From a checkpoint of a small transformer trained on Wikipedia.
Size: 4 heads of 64 (2 for keys and values), vocabulary 2048.
Architecture: RMSNorm before each block, rotary positions, no biases in attention or MLP, untied embeddings, normalized queries and keys.
Training: a variant of Adam for these matrices, 902M tokens, 3440 steps.
MLP neurons of a small language model. Each row is named by its layer, matrix (down: output weights) and neuron, and shows model dimensions 0-127. Each number is 500 + 40 x the weight over its row's rms, rounded and kept within 0 to 999. Numbers have three digits each. A neuron's up and down rows have the sign that makes its largest values positive.
After each neuron's rows, "fires before" lists the tokens most often just after its 100 highest values on Wikipedia text that the model never trained on.

L12.down361:501483501451474515564477480479500563455555498453495509458568524517543437546534563498546479506466514455412566526513483500407556540493491506602498483552499486483535498452407478465522507557498619520466515495482511469500469563466495486488503440415605457510455458494519585438562461510572539515516473472497513547454461546492475503478507597525488505448505530462499527471549487574496506516484
fires before: "\n", " The", " It", " M"

L9.down952:498523508464528469473533554515401445518526527572482509490522488490490491563516425575484517532451506475510484538509576496477542526476447556515536570538423494435492553523493467525493536470551533402502534427485544431513496548513478426491555507466522538500511533530517477510517409486495491438586487551487535515534530513532497507532584504465443473526441551480492453518480511484515488505459
fires before: "\n", "on"

L4.down350:417497563485559490560435522524500507513484506462485412514499489495491526533476499582417439559547527489473560545600473537502476585534533453548486563563508415513594503527489432476452495509534473460506448482459479585534493473517416412528501502453464569499539423480471517540491544539504484525491454463506526511514442492492466486502522481475515503479451505511507425445464529543520479486421
fires before: "i", "ip", "ute", "ific", "ay"

L18.down554:481526491481472489472472456473440494534459550542471514426519551508485544554485575480512529551539563523462480500523505565512475483487509550510468506469552536538439489488464493494560477319478426532499506522504560551438481556508466459405478465471412457500473453557545512450496534522504512508476530418509558493559436477503407491542511518466483462529486536502534523513519539474498502468480
fires before: "s", "age", "es"

L18.down961:506531486524530529510472450521552524410465471500475497512575519457548493485517545469479499527491552507544543486527515493461505533564442514572540461548515412514455487468509491499511598489464455531536418436526478510497464497484489513494525490551462484534551473479505491533440485515570465596502545575469588480489534534533421514450478548489547508458518545477468447542518501486471522555454
fires before: ":", "a", "ial", "om", "um"

L18.down711:495475477581496502527481461522464510560437506529508436447506419516493557531506525504548510539460537555531513474516455490488446480444528429475420511447411439491495587477463526482518504547490517554475488558466457527450503591436476464527424510512548498449474481578578530532553427514532568458510464472427530470469555543533503479561522536558397503505479492465534479507568491549499394504487
fires before: "\n"

L18.down256:505458524494518492566547440441489517431495501526511497494453571458465469433551513533443486492521491521445422510443555540514535505607493471450482526511433539454537451516417510504517546466521459506575483538524515554554609512457449542519537471552499458493519513484507436514514455516452529507548417451517465467584482549506528555521528540478464527539489504527506518496544486521551498447539
fires before: "\n", "i"

L18.down153:520526558445536482531526518563476504481556508531444492500580543492481558525472496501480452534504551506452543514547476484570496455492463483527571556397537541567467513483514493497523493489489485455554466576461506500406490486484516454514518515468546521408499484473527471503502590463553524500529468494504465477399496463436463438508458490511471510498512532484484480552593471475516540484552
fires before: "\n", " a", " was", " is"

L18.down762:549506475540525532466477500526531491460463526451531474492543491485532513476505482458500405526518466410488457512514444481447484460450497438453579516533501507577484497516411506500439468496494450484517523639453483500490528575510534490481496519529483494473474494511526511549539519501465484478492489508441461498510485529507443464470481541516609469501511507456465552499493508551449484465533
fires before: "ed", "ing", "ation", "ant", "s", "ance"